MLP neurons of a small language model. Each row is named by its layer, matrix (gate and up: input weights) and neuron, and shows model dimensions 0-191. Each number is 128 + 32 x the weight over its row's rms, rounded and kept within 0 to 255. Numbers have three digits each. A neuron's up and down rows have the sign that makes its largest values positive.
A block is one neuron, or neurons of one layer that tend to fire together. After each block is what it responds to, as a language model described it from the Wikipedia text at the highest values.

L3.gate57:120203140086201152102139086141104131182120123139110137130139103126141116083132084209170103109123085074137196068109118101095124118117077109124117117124147077030154129122146124078094183132117185131153103088195146113141138138142115175084148159146127084155110125083148186112129120105124146159134142100144203143125123168130149131058051133144118097089111150112115104135114087086138113139119156120133096112104173108125165097072120100000102119133119139140104129137112122189086145111167102104098147164176100128134124114110116121096149098137076148121146120089127129136100203132179111168
L3.up57:160114093134095139120178129121173165138163136131165132078070166066053098150101142151176136160135127147078109107113101078157125102173087129159154168159064152110127119147086147160080157120114175124133119119124124126063097118099101126138157115166196116182091140150150157148118127059091154135138128174165158153185102154116160120185080147133126102100066090202096079135124063139130069192128162112147110175132172168171161128123131135123138075081135137135120078112063107146101155101122098117124130123141052164098107123108106159085135117139051123117135149153154122104114164096211123121
L3.gate88:121108105116129093094146092115123139172122114179131181153154179175107145169104125105208099181114131092094137096135162156083122112114121116152173100124082158129102139160170188158114145118093186142199082139125072137152098158065124086049124146147123163104107091101136123110107147110123138093179100142096123107093143147065165119116088144138132140140089091120151143142048163143088140152187113060137156094142060120090145123157190101096152089118183140063124149141115124123101143093108156106143097127211097102120104134151126153108163118189076094171119105122083091176078130104178158151
L3.up88:134167087089136169025115150107074128126090080116130135145076117122066098153061143083096145173102142102137148127168171170147146123184123084178158131061117095126117107185126103100171117087141169144147117114137126115173090156124131141136177148121179124114106100126149137137108165099135136175149111116104168157095057161121126080183128067124188121093121107123097138107112189176130092159165114069102157152185142154154099062050151086101142142138128149099142128085110109140140112121166170101148069121090121158113092137137127183091122168149124103169121070101093100142104162078135183122
L3.gate140:093134135087116193177135056120142152108135131158146116132135180159073164139119126151120125142124132120093127132139092088105102128175087082148148067106121159095133099105157118075130117116189164123096166129115071148136093140129187143144143108088154172108087117089150086123094185067089131099149136113111139128130225143154146157101173112083077104040172167166142107119114208131175118171126118121127136176130149076196146186151054157099139124125082130152145105102122169159094171093105160136109126135150139132140077142091115114199170107144091132123143105150164181085122201114119128157
L3.up140:069085159096116171148093055151136136126112131141107139122074171109121129133107185126145139167106107103093131130109138083160102114141144111186117155196084165165156039119137090062095112107130169097130088117224102092136161171136152109129150132108120143124045083172105132146147173070155112090175108125116057143091107167089114117100119127103094134147134101168119115121155141135113057130175149119085167063166121116152186156120076192091118109139141150150150095088135148151135118112162105143121159110161073166082096159181077122141094122112086115111138147176110144108120180123137189144
L3.gate164:161126138116070132130102182086131174177123148107047155180088097134128191094060136142165163161095111147059145130171161120072153143121166106073131128098123131103149099118179075146115107144080149154076105138094066103200136141064132133162189116136119114099160140151118182124160139126110142081110156144090129126144171143121186128096093067098172119104149107067119096151144123155103121124134142129126122128062120168142152136210148116125138129135144106150135092163105111165144089130126164160115201170102081153152125148152080084140128183105110071133127126105065111060159137173080153119
L3.up164:161080066102120145129134193128092138188137125070131143155101104132112160145131087172128069195101121133090111128135199041119163110135112116152142128108130112119143140112099082100069109137142135108101094079108115105116161187118130160116180122169098064105093198150051095146113108103166143081105165151104160110126181136121148152122150068071121119120122102091079158118141121117112064083131144141140100111122168114093128115196095174114125151136166126137094166107223086128164164141094053148182072166143097150109133076147112151094132124148104096153121089112079128158130143155132088136
L3.gate223:129076098128110127121106118144126165144117137063100185184124095163155199168117139138157114151168109110104169145077133087114120115140144151111125109132172139108165135160095119163165094109131176106119107129197166141109151129095082174067094132091110158166132110165117155131188181146168135107120198158124143167148124111178114147168103137134101092136090066113084090117164143132077040113096090162120101120089095084139106097100113110157168099174135152102113131136084126164133075109106137064059161190148093156061155142104156086129178087080149169149083120117152142187132125082126075167
L3.up223:139116107075087152066140112096089130168140156102092150121139144115068165121153133135084118148074103072142134110106130219105093136176173110122202115164161142096177187150050149139151151124168093086085185161120170124156119139119156110125156119122090106184044100148099142112139117167121137073124118112121170103084166131134160141151148137131118147079095131085150142137144089197089081153115076134158136131092186128137108098155143144146160138111179121078088152151151171140116082123085129123105108176099113184065139127094144143091174057129156119103112106134121070143150074089152084157
L3.gate286:079191092113123174098129139162143166204148110145161076147157138096114116119084077130127067051163124140185138080124133099155090113183072138155127149145108118094167155157152120140138100085083138102083153075132105087154120128171198121077167116127140132129143151189094126111098133174106077131156158152151092157097150142110171138166108134161164141119105131082113184139076146183151095158158140129113159138116127171153067112099163105152127116098193162111060096127103079162102136076186110133116141067117097104055149108085121135100181115163119118145113122073146165170129123092148171102
L3.up286:145117113132106134110114151131162133090132175087111077109117116105141117072107119144136144114150174125165090169196134101056128102081137133143161086160109168140171116078177104128106167101113164117098101119182085117015129147153083101114176134187114121142177140158065156116154115156143048119070131131126153123109149127111135122117094117090127092124138205137141152143131110151144141097149187147143079085146136129085138109126075071084083130083142104138158122146135168121139165118155152146052054166122130131115095158172182075184116133099155106110164092160150154172177080085141177152
L3.gate287:163182090132108079149171119094152120162128187110105099168119107072176092088153122132118146108104142151088122081129121151082146123087157115186164150212178099103168103115119155116100076138150065149114112090128164124124144095101084161137131095129156187153102113138169142135113161103137136126151139129113173165163081131109152159117190108178116088197090159130109140151159077141111132089123123174132139101132107164158139161113052166068136137125179144136098137099106111094067090141133067162112163153182119071106185122145123161099043140080073111084170107104093118140152141056142152121
L3.up287:148153094118088132135135146124123148128098139118133095108081169163157161147193152092141158092137179166085127106094151126170095083109150079114102121156054103142148123177173130090125093144157109121145196164177119131150102180125147141093144127158164142154116081108127093108064216123137153169144144166171122189176139131115070143144127138137152095164133129143099133104132090167166153125151153178090147212129083152148140181050078150100108130111117140139153048115112094134126179139118113082134151146071095105127103106148109119147124184138141099146149096171104191087099063111209117171
L3.gate288:185091121131061092184189103129148134151158167140194124183124150088139178142148147118203076124151130160126116119187109073093136147111108117162131099144105215075120187124109117129142168191112128131095142151084110113095176139154113167114151172162162152095143084105109133139126135141138093104134134178118178128161136152165095142142143089114096095125090113096128084083131141169116140067100158093144119163112122162134058103148186125123125170085101215115145142050159098161117184104149082131091153123145162141073144146137120126090109131115124124172091171128185146105144174090109107194
L3.up288:133096157118086108107141036162181090114177105087172148103145162107096134150128255098166186109102134131105115089128112095115128063107148138154114134145138154131080148139127137107145090067050145070056121235095132115102131097115089135140206123094156139139110129075115146143157114089111127094082155172102103102181125150159098120146122159146155125213130154110112107154157133100092142089153136135100171124142128156117105085118088150086166162118120185107150120098114105135124191078128174128140117154140143140082150151164140165133110080100121092161109110134130128147097154143118172146
Responds to: Short opening fragments that split ordinary words, mostly "bl" and "l", as in bl·ack, bl·ank, l·iterature, or·ca.

L7.gate326:105155120136110107118067109108113097148112142099153216196074144115119115097078132179130070115091093097103107087088206094135117070104146180089191170105113089132102105076087153110106163126131111147130157185155126187121174161137133099076112141102174166112148114153092141129102174158148101168088107146122143130103117187131181132064175126128056083105079126103131124121111109118154139130106199133083147075115158050073137169118113121162143132138120142164122167115148120090133131158139111126135141178150139092105145137091138174079076084119089129140087106154128078133088172159089176119
L7.up326:099127174052077156135107051109110097097154145142116135201117141167121052139125152113131120136164098121166121164131135174156186140112083150117116075151126137080149130181105166176102088135133067177166128140072170168114153141088191143125120117161180125102156137141155146111154140085166128081080109148126155123061175108176176081143090080140138145095081103128112109112099175124144114146066087152109119104113107160166162149122176170122133150159157121129077121088103139131115138169126082141152206123107155145163096136096063169109076141171133101108144103143143121194124144171130098061
Responds to: Final punctuation closing a line or paragraph right before a line break, mostly periods and colons introducing lists ("are:", "as follows:"), plus "=" ending headings and "Web|site".

L3.gate34:119078149130180149109123111070114174114119127106139114127097106044148154122123087158142154106142143134116142129077072087115130071070172124124111136099083171153133070048075160192152123134087134149120144150119104083182147141135123168114070168166129155150147070100172077133129141157117170127142132132149158108085101114130106184167117159129132189111137129091085157148105186139100102091121153173059137120096142162103154162134126078121152118179084092160120144102186153134122187130129122076116110143088124158108078109096125140173152036089134183099192167083109152121133183155096119122
L3.up34:160134108110160192111175133114099132057137130143101084159101139137067119063110137137108144163153111098110159134169163079166081130077140175091128140169155161079071146171116112124102133182107134170081100150083157138163064109131152109125067078147126158125084081161130116125091102159117223126163151152105126128116099121080146122144175158124129120133102132116140117089087154129121141138128160089111068160124151118089087120132141151132131084069086122122120140135174171122118098093074091113178049173135137181173177037116112086139118092128158145176087175101135135192126129094121145081
L3.gate104:152116130184122146105109115120102189096141102167098105160153092141191132150146119115125131090108101189155058123129112141091148114129095097123089149104138151118167095154219143172138152136142154165101174106092133198154108118118165104141094092063136129201104120082130115117163142195116114152134129111094085117091095078082122182091130108118091104115207148092135129094148109171141140124111127147108112162200105138139077127128170124138084105121144156098100187180141063122091194131056158153145090126076134158068094076150126187192118096153100119095139121181145123093122122173150130128
L3.up104:139154159135133112130153100092132098178108122163146118147136168087114127163178099142155143118069113085165125124166127133160114175064114130169115143095169114132130126149170139117130148102181139100162081133179136128059104100109177125158075118122121170103168104117129117165117153155148151165139162135148139141178119127064122081185058139104125136116135128086082102115102140136160151077092082047177116116195115127139101101162144104158086162176155076119195179153128138195161122102185128088138142142189150133087096085099135145093138130155138110017083191127158145118108130158082062134
L3.gate149:115129100140094126151171121117068121151131119197065157170103154121151127131127103171132143107104152113152190103052171138195178109103149134122118086085100170128149089132126124146182129114123096152147090163131149135135173048165121109145115108107198131123114168115137090154108153126122108108160084158149118170042159143150074115107139127066106133125098083086155099126163160039106122150124132077102126120141141158086108158048118095209170089145195131133116095206140138150123163112098182144155106156161109036119122172117129176109103148134147138160138131098114156165133105111169135134
L3.up149:062125160086148136136094107092133142139137122123106152146096163182160193129149131111132159086128119138174147125098083134159116171151177163139123129136089109119132132107156148118113133117121105120180185140065189141091096076109101136106075068140143120139169124130117119161114105083113124124148114094124101202117099156152166194121129139098104157094107106120161161118053153102162137086089142140097125158092096162137125115085112213117110180111128166115155091116161176077163184173185141141117148069055128120163087069192117109111066136194113089151119075122125113082116068091132074090
L3.gate205:130149161140116139143062142158155098070085110134173125169107114105112089188160085064095110142172128168125071135093163162126122164137114105122083134170135144089106129080125148164114108173166126129099145170108121138134139114160150164093163120151063163119144105111111125146095098106117142104147144113120185132156161133094111179220175096066070104130056097135157172071082169137167177120132153043138118142155129122107183111116138075154155085098151106120126095115161137121057146091138154190091131150176145088138087091158122108157128140191143038121112127175154128100161114102135094101
L3.up205:137126109135159117117108143086159078225145131135167087161155163144092124100117137148098104113148157114128063139157142170136109113191127178122167186141128103196077099106159160111163100126162129152103163152108156115152153097155144172112087156101147143194189173142109183134126134111097112151183106147153146140059105092123149155145136174079108121100112073111146079140145165113100067104119098169105099093147127034104140155157209153090179148049137131147090088089135123132175128126101132111114116152114110122137180112140143091167085080121125150083142073105094119184088111101108087092
L3.gate297:104134105074108083131130105113134135137134102135169128183151105128140131158142113195163167122117076134144109106184162079118190146095127144129138131139142172166074123090116174108147168114157112063100165156080131095160119124148129184145104087115191162110112073152093137186210172120136148093167075108054190124091147121117189083142134122091109128114184089169102137139104110094122128121184110126082131136131170153053094110138137103167149121111150136128147101116155156119148140153124102107087188090142191070155097087128156060115090104107190136131102150134095126101220108172138110145
L3.up297:137119150148173142137071154075134121129177155160189142144123155096109123172147203093159049075109133153142101064126114125129093152078138112130166101142100178163104109132154178134174140169130092063117133159108209107100212157099151137121085165132113150133106132126146186104125105109118121105163133140152107108121185082078101148130044071152169109176152120086075158106168144167115120145150103138102171187137166121131090098141091108146140108160142078077169101149101095134118149150143094170133121155101147041150079115151166135138187081115181123091127130141133117120143171107131152163
L3.gate304:093142138025105142159167135082087177155140132097168150169200137071142146146124077114146144074057157089135078090107119100077134093084127115150115129160104086151072118164131128163165177115106091150142169123105121143112086122122142141085093111084146094084181173129102196105125152133149120181077126087054068126119095120105130162106155142091135079081132118132086102147112085154172163178120087142126138126137059123189170112087166115125141126166088147091123157166150168109131115138095137129050140130120174119116127107138126096078155082127074142153157113158138142133115188124175117135
L3.up304:119130145067103103155157093091148138169142115055121141210116143145108118090106072112085138068077150144081148113123173169138174102110137111117157143020130170128099163149137124108114130166131130139156166162139086080128077165118105140126140117151172155093168168125103152125134124112105149211167116106081092122083085137075112126138084124108122141105087102151097104128140098138155113118131091164158097150127091139162138168174217084060160130124139164131104175178100086087135160138120102158163084151100126167129152083186133073127137119138124095159129125059107119106119193120112151047
L3.gate337:089186163139123160146125170127213111140145174132157123161145136152127129098104152194080167142138172038092136131143081123153175140141127179123148125108155113129126095129126157135155166098098065145186148164125125145100134099093136195119119108043158182129114172147176162099104174062169119164199087130112162125041155140135148138152101118102131129121113119048167103098157098148122154169110077116149092145147143107175108140129133130108078163118142133133131121109070120096127064129113166124150179160141120144131159108145124123107109129052161097161131091146075105208145106132136130058
L3.up337:103100160122109115100112128129162125137125149133128211126102115122119100086114140120110097112068167123076119088154106125128210179125086117149130082136167128132091132120097198125182116108096103094120116144100140113113121113117140176126136179135164062157202144157150188114102158109155103143178106134136092104060134114165172133121133175106145106113061172061196061104165109129159126140180121095114112139133184144160129111105107083141094159126156114128141105133066169103083133119123136070202159135041142134169130126113148167112054097108159127141175137108059105171142159148174134073
L3.gate381:131178175151121136165134113120153099130161158177140075158066115147129113130159164064155046167123115115130149109057160146102139095133096157126111096102162115135127112191101097087149151139123111106163200144145138150093135139103099154081107088085097174066061120143084151146177130109135137109208136074137098163178085176146155148152145113154055093159135129147082128073151118070100150187105160114121084112084172171159181073083094110091128145088124141166115133116130107147139137110114145151143098119100183168148108105105099179134113165099127127106094102089178144109127159142141043124
L3.up381:144126188225143118151087082089155154178220151108125129166089145148131081129110116214120138200102112084129125111119137152169168083112101108115179090142127150137094195114111112102100104134154090072193075084123112128075189137106104091099110138118131154078134127167122179144169130094158148153154125150150127088079101124099087109148095120094153120160150103122141151155145118093116117175103117183103139100072138115150161070113141156119112152142127137153141122109119115188171149113200105177183082145132134122128156133135099183091090118068091110119144172155132116115117111160189192111
Responds to: Closing parentheses, semicolons, or heading "==" that end an infobox, list, or heading line, e.g. "(CET)", "(24/km2)", "Mercury;"; also the mid-word piece "ell" in cello or Cantello.

L4.gate40:112160061142155115130127089088115126085155168083152170178188080145089133135108107109137113065090128150109077132092086214108117124123136156109159059111138161115178114101196078146147174098134157100184126118184105149077140132107079104108076171145117141107092122178183143127139176154153116092110186099106080105093142181083150124131118179143113113158094152106140147121151169108152166153195100136131120128133107135179117155161154099151081114120137174165130138065155106131146141118136108112122113140148122121152157097161139170093177147058116116082128175118162147162200168119038149123
L4.up40:115157099114073159098164127111158128161151136134163080071141113153163153075102160141109083090108149086151157105106124152099206146086098102073176131099118164144139144173159173127049148134113184140165151161108073165076104161156143114153125127177162162091119099120096156136148202175151097088180137131128135064136138106125126114177163088164109153150091140092132126064153130126109030107114150136132141157143113125149145214126109166109108095128118105135160161142127160062126193151142163100148122140122097135137183191100126165084118128156157154158077176168118122166104089171169100146
L4.gate61:187145179131148044128121148058101198167160102154094119172098165129127136168070160111119146161022143128111106158079167087119148079079123118148114124193151123101147123099181166083148095128111123105122123081131118171081168205113128111095140142129119116099145156184114076166136133117187086162135150131145188123139112181135094134206125130114106118122042061133130153121085118108162155149125146101120152107189180186100176134159165163135161087130124151161068149131169139114132120163168160130129122077095104080095121126126090132138117115115162113132091133110154139107112136151145124098
L4.up61:152178144115078081164111106082101110146146132149094098099102125149124041125090163122128145163132106141169067097092162132126119080101069157132126088171087161117167186130134098116095067164134127119109164137148187182066066100153094137090083134171143164089161130079078125141142132146084063118093128142129124134153069071133136096132069103106120153133105175144127118115126129116115138115130225136169157129088140150143077125104104145096142173155118214099209161179121130142102130143158168085193133117115125080129106111086107143150152163144087117130124124135125141153138101162142111212
L4.gate69:135170145140134076152112127084141146119147089146136111112143177143151189045103092097095175156116160070154154119106137139083125117144105166145139065131099133153086160119128140145149144095162222142110147148134145118107164088103127126119103118116138149107174152134103143147132156136114224157128134142045177103058165094120143105109125146209107138068051126114182152061173150149085206148100072156134103099126147105152071104120170112134148129083150109155100116122125157146202166135096077090122114103120152173112170176138166125130141142093098188117167121081127129145114162161122115156
L4.up69:134181158141131088132096107122126130124151128154098107232194121150121147102127085099154198162102135152116092126086153154132145082170090133181076100127105092168136088135118095139140141131103177157100115192115086079069174147109157117171135108139127130139077128123131119152077159117143159134091134091097134106148109046149156164041181136166153081115127125122111130123186101111154109182114086145164100180139105079136098121108118136104136091124164114086143122123107158135111144176111163228150124166086070122135143089138148171078160141152083156172131109124156172125191206111153121125
L4.gate86:112108117169046081121116098114110174096063139100131108077129188108144156087054177144177092143116129108129151083093127128105138162132079074097117093080154113135156123118129164100190133149106158107089135056124122132161201179126161113157111124129069107110102160149158111154149134167104085199106165151080096103145147160052099165123159090138098116137121167084128114166139107114118111113116175095173140142113129144140121087154157110145148161080163141081128144134156122111050077091112143086117135204152136107121163079094181119097086146098189155090154143120175123177105133076127114138
L4.up86:113166045145123111145141127141104105059113098136159086099141101162117156109179135174166160143164161091202093076146106162116132130140158121124152142123108164127147055117132115148159198139131098073139054150112150083125096134102138118149101140101104127116158144112084057171122128098139147100125131131102120126109164105047107225163159079098122145158158151143097057085145133134117102107199085142161125150056140134108159176129129084111157140082158116100151175146140119095035100104120144149117126080106120093150157083131106143069072107138168151110093084175153139126134104110159143100
L4.gate212:095070097072180152204119142148152095069179161087103133158056109087124141101073137141055142092142061124149147161129134145081099083087127085095170096105154138123147182144116144111100174149115133157148192152130140122097096102125103115097128143105092111116111156148137155151077086170122107118099117145108109134179115118091112113112159081110101120066112174154100141053132136174104192185128135122151125128129145174135191113062127071143114156116068136116106096157095181179119152089138144154081063152153139109152131103148067135100093085128098141097157105123164108109111134180186145099
L4.up212:151068125051128077126177160167112112128124182166169160070155128123159126094129117106149168090150121119144131109163117122199121071110040165075098189112135174118111105155131073089148097132138081124073127117167115139151102130073145143127120078102146093129099104154153118156192120134141189119148147168131087137089151192083096159092146168140106138163127134079154108117154068174110142104159134113143109078125125158152217136095147058152113094132097095116132165114187138135155121152084143141099132118151121154140112118135168151149067144117117152116151129113129120116193154167017132151
L4.gate262:104140104155134135132178146176128142181118030155077117160186091140188182099115104123087120132083119132125141074103076090204145120090129155054131111119135150146101139146136100087093149122153121146126142124144164148147126145093130156087108157140204114132117147143110118104160169100090115126119159173143100171107131143173082051131114213132120176119109145132159122097203162090153155084131111147089136111083114087144077167131148120128118097119125137090186119143122142114091162169155157127169109134083133171128178143192106167185177097084136167106168180124146146051162145091105157130
L4.up262:078133103137148122157152167155189082138162154128182125169116084178123131089110149131142084158092130166076155136090112138185131144174139174090173159185134126131134098069153119139122092088211185106048179132059153102138084092098112144117136132135167141102155139181091154080147135157121160138136185081093162118074089168161106124154085120100115136117157157146127133104091148146108106149128168164124148174120162085158134154113143177146111136144180164152123168135080137132080108096161140177111157076122082122145124077077073043150075119098112116069131108092166114125108145118135089103
L4.gate371:129179158109142093110165016055126122119132098134116150157146092099121193124120072140156135115106152114099073098143145077125141129087157124104118132121101120123122069112107055095089144136112165086182103128131136105119120128104097090109159109103095096130164157162141158091160157112180099107160181136167127056157162136076129136168119088134081126135146165121168125102147133138098116163149138106107190143144135067179153215168193098132106139119124204127137065132156117114082143139122069109077163155133091131079119126120102145108188113133061086125148161105103142135160211132154129153
L4.up371:138183141111135161052159067092143140077144135181152160146153122101132153143153092130112233137144096086115077136179114129149193108119104105091104120126087142115132061119138088132133106161086141141126147146153088112169084048146127099105076087108123120179141120149119115094155143038113143169155183128111121073127137129109091118152168115110155097144051180193082126078128175153178081133145114123166146131114088114187114167142139082067135163123095199159106136148140152112184113132087104098120168140120152120107111097153162149127135156113130128154141146104124205092115161111171145147
L4.gate381:083169107103123114163198085145139130142172146154117120157109155069174141132133159123122086129105179129134169087149186138126132141079143117112181150126118121101118166146100093089112138132119105102138043089107108111155175174148148165171126109151169160166119073161106112146143158124095116174163103167061079161128127135087196103185130158156082144143165153107094144151155095103067129102168087147097138083092138083199152132117081129153098130198102169174145149123140069129095114171188109106212174150133116103131171088164145134166104114156142092123115158167067134105173140160145084149
L4.up381:121123137139097107160142106104153167149090100162188149075106160171086150147119132139184133112126132125098097195128130117148118119177142159141109152085129163065178144153207069134114141164164157180089071149172105127152134142122113094086094151146153150167133112149124126124145169128123097200128140104132077113066118133124161114101159137083102088156136191082069115099160132101110101192169158120127112143143095125132142173061116052161120102130111106108081121158134231129117145124090114185129113117097205109111127180116103173177123133112104157123162143132108150092116037197137139118
Responds to: Closing == or === markers of wiki section headings (==History==, ==Production==), plus mid-word pieces like ep, por, anc in accept, separate, supporting.